{
  "n_layer": 21,
  "d_model": 384,
  "n_head": 6,
  "n_kv_head": 6,
  "head_dim": 64,
  "d_mlp": 1152,
  "vocab_size": 3071,
  "activation": "gelu",
  "norm": "layernorm",
  "norm_place": "pre",
  "norm_eps": 1e-05,
  "positions": "rope",
  "rope_base": 19200.0,
  "rope_fraction": 1.0,
  "qk_norm": false,
  "attn_scale": 0.125,
  "bias": "all",
  "tie_embeddings": true,
  "parallel_block": false,
  "init": "normal",
  "init_std_qkv": 0.031,
  "init_std_o": 0.00478,
  "init_std_up": 0.031,
  "init_std_down": 0.00276,
  "optimizer": "adamw",
  "lr": 0.00117,
  "lr_mult_qkv": 0.7,
  "beta1": 0.9,
  "beta2": 0.98,
  "lr_head": 0.00579,
  "warmup_steps": 462,
  "schedule": "wsd",
  "decay_fraction": 0.886,
  "decay_shape": "linear",
  "final_lr_fraction": 0.0,
  "batch_tokens": 65536,
  "seq_len": 1024,
  "doc_mask": false,
  "train_tokens": 416800000,
  "steps": 6360,
  "dataset": "wikipedia_en"
}
MLP neurons of a small language model. Each row is named by its layer, matrix (up: input weights) and neuron, and shows model dimensions 0-127. Each number is 500 + 50 x the weight over its row's rms, rounded and kept within 0 to 999. Numbers have three digits each.
A block is one neuron, or neurons of one layer that tend to fire together. After each block is what it responds to, as a language model described it from the Wikipedia text at the highest values.

L14.up88:459519521516476482443425540584470452514518479648447443468546516541474536488553532532521487417489536538520550497489511441466540504540475549554468532396432541485515522568402556492538569505499462469498520600555479555476466535539471505451549576497485508523547504459463411513524523547478461576481507407520486486462492504552372466577447465505531462520448477522529501392539574474481502534538
L14.up174:494552473440535409416445535468564520497425486580445535456500519487507521545492524547409536488507485530593544381415465521511555588524418522524432530527414587555494559535471409523570552528477546514479446508535439529451472490483521502460455564514470489531557538490414541468442434519520437443516485473548553484453536427436566558537532520560459565432421509503469446402495558620418519459470
L14.up181:533567539424506511535479477498504479554561493431552506515394574547637538528424473509508478549448463424562452468466374570510581492418473515523461594424483419472465533494476408419474506477473519507485498598543512585523574464487437484444397441567568443508541535478528566497421517481492529509609553418555539368483528333540504527553536509538480525446422541515497472477483493483541513592412
L14.up250:519537564495484368461446440553530536501559535497536519391560532527466554562425589485443526550485540537564479465577519475498555489446459518591504525418493479477434517490427498497456619649472514462465584555529416572526448493480543509460503417514514418486551550501531557549489479532520558440469502517501464440478452506457486482477508481509458470606479507555459463489499444492506505494565
L14.up256:480564519518519537432427526480503541512523534567498510512425525467449446562431440487475478470530466505520572494493551475432509508462533551544509607399402549521574471475509593576536530546485528540411463467617449518521508368541397457393533503513569464465526630419484397472460494547470573507522464518555594486442579483467412452454551566448591570433434473524515501488586502441456376513423
L14.up527:480470516455569402462485471477536550498568469509449544429449492520450499422434482453491524493530463490494549402561536422385493485503605467529555554512547595546522400457480462569475509429500450440480553476508468507574480468536492431479509498467568415476468587469485458490443540579430544550513522523573598484481499445457530421533474490512410423533519485498427462518561443531573470495391
L14.up568:495559487547481514378477467528474614507495530472433535374505484459447412476527454475508544442502460493526611479472504474497466485527453500478499557457536497465556533567506583558524535518497444515435517435498453436538471358438519490528545517488503486467497467509504543486460494528438559459506444462528566412471483556452485383539506510506492495521482439554463440458496571516536430406508
L14.up949:594525514524447496499457516504502503555536486510583437529527533513418559599472458508477468474488500509573516401508565477497438538506458561564514594497458579510549475469340481542504423504504434523384614559488466448498511525512533469465510538491528538561577510487546497434528545558565507570507421441489544514438554441555467554523502490511609542507442443457459480398525482529412565420433
Description: Clause-opening connectives

L16.up683:574542435504522560488508526455518537458386517479587479453501591462538461433466487521560459469580522499483489545455543459471556481514525520603484467531442546501484449598527518487470507489515494491520435421510541538523528473415451532536357430411612486576582513447477528436542503580462400471470574471422552437490431451453570550485490524576540562496541536379490497477578429490465555568479
Description: Year digit tokens

L9.up151:497517586495516398485369484453493564518438505526536469456575488535489553562448511576442494630416520548587593446448467491520401618558506544499421510525517516506440486577515540568484500447457474417512484460459510553474493535526465556513514503506423535452534524404556492549549416500476480495474468508457600404383567504463434592471545493444537546442429500390432525500518458479538466541455
L9.up187:543528499468522496517528414479492448517553450466461458448485526455439554545477432527508467516570510488652560573479438485520501490532585574622455540511529386432582531511555556575512588430482542491433575503511449497509434499519524430393465479510498522510503364469457523507508496504557501532511492484534624501460404562550390535488474455490466554493475505484487419472511534529469568412544
L9.up225:572592558383558463505530413370480458419417477371490453505560531497473530553503486521497515586451482523527492459479448512448496569569472606513519536558409517519610515439515450520501555540488528361462432583432469593505396468441501386514496544417520559516483450455482537601515365570587421528578433479501541461395447586471495466593535463509528490476502436437514460484439445530530536428479
L9.up683:481491537536600454517487565452453571471471434525506510475403460490542458539483554567484466530537442535519533496398406541492474532622482596562447479571421490548557507512532518574611465493436465487447402524545530567506389455431492480534418482407504489468494496514523616561494466475530534564427406530470479514476390519446536584564527559456484574428538442529386438443542526458465382485556
L9.up716:449477479496547386503444518532405545484504506501560517543572436530511460532376544493494535645496462479587517415566518501500453481669505488459454500503533540535483527575527431552552493465487430390511502560518442544521562541449493500519511478503457524529527462532491474512590443494518444435360499427431484537414438565511466531509509418409479482402536486489414504461487519518433439523493
L9.up846:502531508452560423473443446447433558437398487470507510465501521457516524466425460598530552550526490541511566460541528568407477524518392554464506540492414517471523567510498506511643531454507517500468479533413507566506420475517552520489536504467446486570441515594405544511414473485514497486487548512470405526469489440434584411528528500452453516455430527465399420460519522557498536503532
L9.up955:543573566401423486387507467422470556551480546454538469533612527539534475485432594548562530526520502477478479426534509552435502490492448529577407549497481485497554447547518432547495510430497551454487457481563544488591528402489572381471399546403482520555502550518461584558429395480520496523560471461529538480534508454532494485505482548593524486435458413469465560482614429472542579471515
L9.up1146:457543439496547513408493534491539455395485496508486444497596516453502513480431484565535478523487506542544554431472449474495497539509505545458483432529423454509501531436529483610589488585509529449498453505379494583535443494478556526487496451441516517441481532399464532400536516537496412475504507397518484433444476483487483563593538473448462506460455482470464455468434575444581472517544
Description: Sentence-final boundary marks

L14.up103:611456525532425427560460478502539499455411559570481601498442493459459548460516516453406536594527468514492498448471495508431469510479466590507556470497500520523500526570445478566526449473564480486573475584574622550517447451423537528507485572560460396431424457502500588453438486475552455546529606536456517503402466520528580471588584486520548494481568431588505486425526572536482497473417
L14.up241:616410503499487561406556359438434428560473586391436447510417580495420463529412513468472466542522404575504454382473535496418518491420527490444472527432584538515568471411448402519483481512497484472511540510479460446561501538422557490497542612448514560538485559451533546571555513561404424455551428505593506457470594515477525523474448488491409445486537511554442518498497498637522561461561
L14.up339:540519522435478558532477424427447495513485541502431515545546512512460542500429418495565490598533483474531541477425568505519381465553572520575536470495401525438523547544451489539554450490458537495498482526416614549529438497465575564493488578501427504456536405582541527577451505546565435463469492435517510544601581527453559475585427557408531484609482494485383471399493457445541600428436
L14.up391:471497556393493583515472418553427471495420434446466524501458548506501626496453379501523547608464519478559628466539487470435482576495413606473420518489463517454522541429510462527419513464580501439478443479489603467520464439522532464490404574495557533517495523480505546518463497539562471473612491498560511565501511460497510535536525463473529498572467525549492575467578514590523448481466
L14.up467:587492597406517510493463403484521495447480548459461571522502557502482467565403420490483590516516436506541630522522428501561434555516481566487514450598418469490494538418510481546456533523533564493500505474445540560518433452559483498460489588492497518501466543461447511561497490575597509515555513504464522577467559479516489458561514544454520495560527546497460529525484539605530512567515
L14.up472:471500531398469577445497358554477522392545480439519641488456602608503482547510417553487568578481501443476532536468563580515635514459480563480496458472471505495545548449461567477551528582457538494440490484459455482571400466548511521552487541488496536568417487502578466565501503541493473404486558408501558503555537481516514503502584450502500502589598505486489528454484482441603445475434
L14.up593:537415542434439432538518439465578501544523522580492515527467508461465437487455480472481535564496573483412520485572474483466441458486442525466500576524522454533517499576453431495468502468458498354501428447486575553454373495410550481485543528527510473467518445405515541463513400533568455490513386508612498448360504480550484552594448470463484489533452457400470512462441444588504533526525
L14.up622:422480657522542497480559436497376439473514591473543492506526525420477593632483515478426513614542539533537538391510470475470392562495446464486455525487533526508453545456482467509570482573519501585571453473471526550507447482484456543460411550540523482468456437528462492558556466517564420429560476480504437565400584421464473452483607453436548480524459483500474524465584446504454465469553
Description: Country and state name endings

L9.up113:530477488480513608378547482535518446510536503534543465438430543479467509438476460536546482442525526469576575496490416510436472542460581522615484552545480476499486511465407564477530495556513443535479470462561575528493471433537390528510531584512595428485425461450418537443472508516397459459526471558576513444424496557531530506490486507507513471472351474511498494527587516561464535523472
L9.up294:536458481514402554457455541573464512595489473491466523494483515566463534532493386502445493482445459573520573532594532431486519506447576545509487560497458586586414458477349550517565641574527450422452500428466541538524522456537465464484435516492509432491478424487493428493515468549425477571397509440615534447443538441464496498485530508553557604482487489557506495496555429531487487518435
L9.up313:464479534456478489387523426478498553423437443427531542452435471579433507531499465574444531505521482499553571496516516536483472495508593448523348527453538504466498540549484539478509470565503504467532560454490545452558497429436504553425510510524435418465470571556501499605488522506514442544460406444474508493501499412523562563500473507481513560525485484435501558547497409458500604457486
L9.up442:487476502515511527391395472504415545537539529583484415487426577572375603567525507558451492456511562481523536558501459464441478499474553529550437546400529532577521475594448584457479459514516497487444510434535553625526490522488480477521541583535541403471484520466452459524522460647461431512528448424541585463434455549475514493465495518521557565556510424498418584582541457518511439492410
L9.up601:467565493371517612439498445562506485592559453483552476474451585559440496479474466493467506465486594450537545475561465426392557521428540478551476614590514465514421541508485531518482488481442544476451525518548544505586603462389446493506474606589524506502455505492521396487553536592489459422520472485627536521470460521479483455523505515484485420567484540576521529541502513447513514432555
L9.up977:593546510490414487477444436546529510531563533470507532524418510610452524490466418527526493468480460502544600480534458503457542464525485514483301512370447572595509514578473538514524501531507488581474503510536483459526561529482500556449442457484552571458466466527441606577533506519529518450482462563409475469511568492572529587491416559535529529527468548456441529490582516536463469458493
L9.up994:520530499425536446508462489474420573526556381597493375546527530534484501522528527542528506502486514479540526477476499456515565474469541542409504516465542535521530408532485532479542527624434513447392423440495571538593426464526482516467442552496424500491453534492504485529495495534528532509509455531485584512466527548561423533453494484443573539548456428489464555502483550448526527534573
L9.up1139:442504517478498428370495417441547597562513567538468488435525520502499532517543446567444514517507523548518532566404475436503540461452455530588501549470578556580495484476520495573410488519496573523391381451601590550549409447554442439480471532452552443545416449479517432545440564508499545539558506512564507387430477565424465469493534502516550523503440379489507532372483533545513489407491
Description: Temporal prepositions, word fragments

L14.up352:593543470412574521447492506501456559476483491607475522495511569462443555524512497542513501544492530412628601483474506526431567579480533454570430515503494447484534484505500563525583477574450466545510569515562543524480395464430476508496432524523544504480466450521497565511503452500464363490618466509527570514410441552540421513587605492471511635463459481536497337453581521421538356409531
L14.up486:464515513513491439472503533466498484496512461541623532535511526467496504502413515550506438519455501406517545395587401500472494542560491521531497564500518459468445488512496497527542583589412413497468533551474512528517510470470479577491531548472482542536503524482527535617488488436423506472456507499493421606478481521537416516594548570476556528502388502467493496500531590489521435465600
L14.up635:521505491410543501512467524551420531512465504582475543502480517431527525561499451499474532510467511563620583484469536562487575532487581586451493454428555533433460544507525562498539515510519416605495527532536478544494490440426585502460503433476450487540453466407390401610492370583518513556540476559525568490490435492538518525488486337538550594522447471360502560544584534437476498405570
L14.up639:474540416451449565417500468529379541585545487547617595497514540482475500508507515516508612514501479455546456447468468561501461586564557582452440523467536520465516494543492504461482470557451405488491551513491502462510521499516529472554550546525492526523533432469464420517413478525568425522511458407546651432536474528537484518532562494505571573509481525506476522452485548513577457474447
L14.up644:485474538488480476533514536424453542404539487626447523524585554473445456447449470524541496521562481482537522494463469522518512552517478558512454426446592527499540504503438448437461489536515459540405494483466441528489412487487527467471480488518514545496545462513551423551489458507495543452480434431473480612596488562436404433603587460535460578434468463578395456482495478427559543455471
L14.up905:466502531463521512509493501518442443465446418486443656508563529481458549580542524576491499462520512461495521540462471563440575474619556565568524420462541537464478570469525473521547457603485522506398518517627514517557510435522504425514473442496426526507488532456494518526513435496551516526513448488496540489508513507560491588451423465490581531485504484458482549390494500486454541559446
L14.up1052:484554550467590468509520518488390474505540520571405440490537556475510485515454480551528430520469492495543516453389425516494546585505570560609515595540439482486502487527508468576606533532382471542494420548470526533635508467447519478516485418622445487486544404605502468428481484539452541504515544505511530518481407504465490442509482565493589447402454383507416433467504468445501515465513
L14.up1127:549521493454508504459476454432491448517552565595478535421524498456463445533495483420538478524545584571558504494462497452452564476482509523549498491478524482529486470545465540452509488523424498525468420525554403575621431508574509520562473616501552490513490526420491435563494488550534470481497485516574600526517524538654511478547500597514560536465509441487476557484518593462522463564481
Description: Mid-phrase punctuation joints

L16.up652:471629499524458509414442525438482557506542607495451524467458476494501512487416459468558490557466514478613497546530442541474532557536555464592491502445431579521484533450501502449580492509458523455391595561537556513575462450478563471434414550528465534505580432457497515469470425538563492522522420523490564525424398514470537432560532505455471502427502552491423463461489596447470448440551
Description: Clause-boundary punctuation

L14.up321:582539523397495535438561509452519486491526589439504547475531567501476493563440419542527490462477452477541496473506574406535524523425490529437441512449499531519528505450466487572471613507516504519563514623535444592609489468463480495598517599555503458460494477482465504454524462428499435466488407474505528544470598431441476533561477528533473455465546521452492488538462448531476513507430
L14.up482:538528547479558474525497519475494541545486524492499522510519484571497512525482463557530384541474565549571494487447522471386487460483584456549496466502546570535523494453478496517446523533458435526499488432499522487576510541500465517414567564634467525463480503379504370492500584550539434431505528473537552463426437517530540470512629605517587503577474516509500521556427486267507491506558
L14.up588:506529452406469555523517498494496535579455425410517574465464509490510542419518449471540425567448462472521517456566456468455566514461513537435501531488428527501538486495494557563503521514494464508464531514389495473563541564469570484562521560516487463492482447524558372524504529486418534481478527526550466470417539482508567479488582416579521477398509540451486534425512484440519530516499
L14.up850:472499437531552422516490445476544481459482464544488456475404553484564473515455486583466486540517566455509479517462460397510541501557491500446483565480543472535444438561490540516531533474520454500524490482519455557475446576521497551441565501533458501541570495447486513476514483489563568512505522480559498478477450526430417589485440468518468570521479374490419533514588597504568506508436
L14.up980:487474526485465520422494478473570555540479448477540529475535528541526489557553483496466560495436558542545462488633491500532536463484506511480455464542470485506439401437517470558543585450476514474474504519499473590437506471371476555439478466485414440475546557464444483538494548672463463483584521546555520487430496485478496465519536516521490494548513566465516449480465510489446475526427
L14.up1016:477476455470465380538501371511521517433519576456509442509458511488500568498470492469537565571481465474559529423536463522545500503477543508491531497443517507444539421560463427492511636530576558495526485559508574527543432497481495460504489582585507449496458506484552437586562370537475423505506497486485514490431515449440487476504487479510610434472556509498485469578601527539513456484448
L14.up1077:396579432411450487499518441525413498536539511514490465474442554540488455503607521531421457580471443507606643505475452486470585522568543548550513527454516497571569550416504465577508560555404459498482494434477500522506476536542467395453619487548491460485476566428472460471519479486466543412491459534627546442523514394461547470447445470542466563520512416561484453543459490518545502445529
L14.up1103:594498552434552552501453514475430440445449428540397568463509533624565466478466443472510457472412575446484566451575498429490505574489483582532421538501503610550418508497440454568565626507519540549517522518505497486549437576476401535454548486476506460561563422392434431481465513618495518514411467453536483528533529469406503516465461471498524431507457581522443448528533528573510511503444
Description: Next piece predicts final -a

L9.up140:460493450432574604508550472495439378483545531568499526505525522472502521527474468506468572598584513526504526600475495393531398546471541565540518557565497517481544492474498426529522504500431497456411484539489444586549460480531498505480489562477554506462432494457448460560464548465414561557415530410557471433445515495463334480529561483510516515503511566534435563419493518511491577496485
L9.up258:544519476441471499473410613390459573512367511506483570518466472445525562550505492455496549531476461584546529472480542506514534591506511577534532510521490550471474500582549511478513594461432507473515582515587431470519471447574582561403455449574563382442451530514549480471448430585505455533515501454475445470415497472526430555509483524470526543475464451407463509526515499517505499440478
L9.up669:466571493506440513518525531487560464492544458592511519461457460564571442510470540473508456478557451575512449464530492448466485532516530443487558530473522536500528504506449504554496481513559478402494497531471413574507514503488485507461479536445475470438547543522382605486494476501476542494417498465578573512476441491434570498560504630530399427455512447470502507514475487603566490535538
L9.up710:550441545513514549509553529448460519512503447537469589420496540393463452496481459463347524595399511558575505525478518438494445482498442451462510572451455532490433472513436541450495529578561453467447516472533552481515594331532485398453502517534506339509530473467534566469535517575371534509567496539501496489458511453440471538532586504529516424450453573518504590484449563502487550475479
L9.up953:490564466544385509480473479470452512583465457584409537497555519512480491492429442516500445494467461467478589513559463522480483514556576601512431506590472518473553464489443435576573675509491459567554571495506453556548448486493525632515458576581481439525462528515521553544511472491514470482609562494527579509444459501438440483617445505563470457553336516532493533519478504510552465427507
L9.up1005:469535522479468463521510464432440510486514541584494587552370516485421544396412432464497503485452487456573655473468471422481519556451567460481474436424526609540409492460488575445450559540432419529483458553601521548558526496483478543442384541558491427455530565542556534515467521539474534459489550403496430553428543425530433531515535513536453522477492589519401437532548527529477466517526
L9.up1019:576576490489393465507546495524489511538467480536543543488509549526551544463476453510568432462485475482559523442443526432468558480494549518477463430511498507433555505524485471547543460497448486535550517509526506480424465458405513549401533438594578529514513516427444510428390474615471483505382519444522448507446451595512563436472568503369514568552489457467514414487520463544578418531471
L9.up1137:501483529419454534506526480426485506456428503567525680529529520494486532482540464583420497584428540507480502569374566421542519487465491418446505534444470502518493437546528495469493532560511453432477499538460470518508551429544615515514498573612512436527494495452472412571384527535476472556495541510560525494510491417413488479532613519512534501384416549478579539472546501582477601472550
Description: Numeric range dashes

L16.up588:544509563490492565482445494470456535459481530420494549563496526528511463478476389539569507562514576451586513464541506533441463560576439516588490516515462499599548534471459529480455490595499599428512495504455448517580464438518521449492446629504472499531414468470519546482498460633466378547451513455494587528446512449559551516582485570422443595566542491591428413492552579476467512447454
Description: Nationality and ethnicity adjectives

L16.up587:497560538496514560422481433524450513468485603467556515533405593508415438509440546512518499459511494500554497449553452387465508463524500506613550473525447487516575459544467449477476485422509604487441525460572432463504538409442493510528416451488473509534562577525456457474516476451562542466488485432517554569425371497615456441500501458547556530548430473505477484501537536423497511506454
Description: Word-start fragments, connectives

L16.up401:514518490502502504516578506500420466523533576481452432464506503539497496465450444565428436620475448462529494426629510475479569599539543454440429531505546539517462460534479451567511542526440471540452588507551526549424493488504489386503570526479480473545502503496617521478448451503482486540543485504536529510440415376439405494478574450517594567557455525553505369478552497434479504623428
Description: Mid-word subword fragments

L14.up112:519531541537552461495552450505494433431452514489439511414478518584500486592472455437470529624534527534514499502496569525531479513442480586605533498495488495518487407519395394507421495538517525477518449460504470605615487504441539534435521540526501516506467493477480496531496490511553518507520461507497536596525518510474580431540472633557499504608488435576455439449434498483514416495399
L14.up377:557496450471480521504435496526515461539482500494507480390504598463452439513518536486409527462564569487506537481455445394492470558478472524535449528496476443447536434494499540510451546544514508541551452525498508481638443530458494483511448541438521476491447560478525575502444450511552490582464476505499527478558588522468438546491487522443466547562464421496490484493484526616557616469595
L14.up876:587505519476404501510471559414462512560480493531480480514491511471418438482478478481468610520535560545530535499499502366449491445528468508469459470421475547472502535531346449508511536537500466493614468509451523522505508503533473509523592497530553499403531399474453527502488497546405511554520517432436538521552538614492462540527538479542572479425488448497381527466597400533474532557523
L14.up877:487457493519489500428446414460532496456558566440479521488421532526532482580517449532471510550559583515530540498526535472399479555550517538553383489477435527439548503522427564503438562483468459544582470525460528509487513556464522514458460591458491519466493471481457523615539467576453475511469500539499449465493480554524506560463463478581495584466538521460411503506513548591482523557439
L14.up913:497479543454493385400443554523387535474460535620456553433489483451534550547532466475449553508501538547549624516474531430468557461529460433492542475426470547457596574533468543501518525528572422527465513446519424525547530509519530470469540499477492531502579543545468457418408573496526487445483505534427460448583548556569543514460534563563468498477418442464337492467514478491495485581379
L14.up979:452471492473484515433464375593540475407564497453531527369492512526464487522525463529482473505525596466541550493476517467410517506481474457600491571560500552441433482605500528564476581577483493527443480520435544556545389513501455534463504472469532450525435442531578490543586428542524389491536566526529525457492501538575520541455500540511445451535493475481432484569518487586464514493497
L14.up1054:489495478506482444407553527494581530466409580519517517468485439530563419540498451504473470468547543458371467507472596451487491509492622606629467553539524502496512523465465507558504491439402503565502487419441431443492515523480486525392479642543557481590469520521535527482467539524460426571447494445600460485527521449541545518540478528530544589459454555514480505462570517561548546487480
L14.up1143:517490469473566452585460482478505431418536561484566425453479529532407514466457530516493451529481553517488417540479443425496511549467599599498430570456547514511533483566457550422478544509519490544561530482377571540558455398445460522433520535489478457459530447526522509493490463575532469450526539515524479498477460553548453415515510526576491474534506386477489597482465522540505535484448
Description: Second digit in years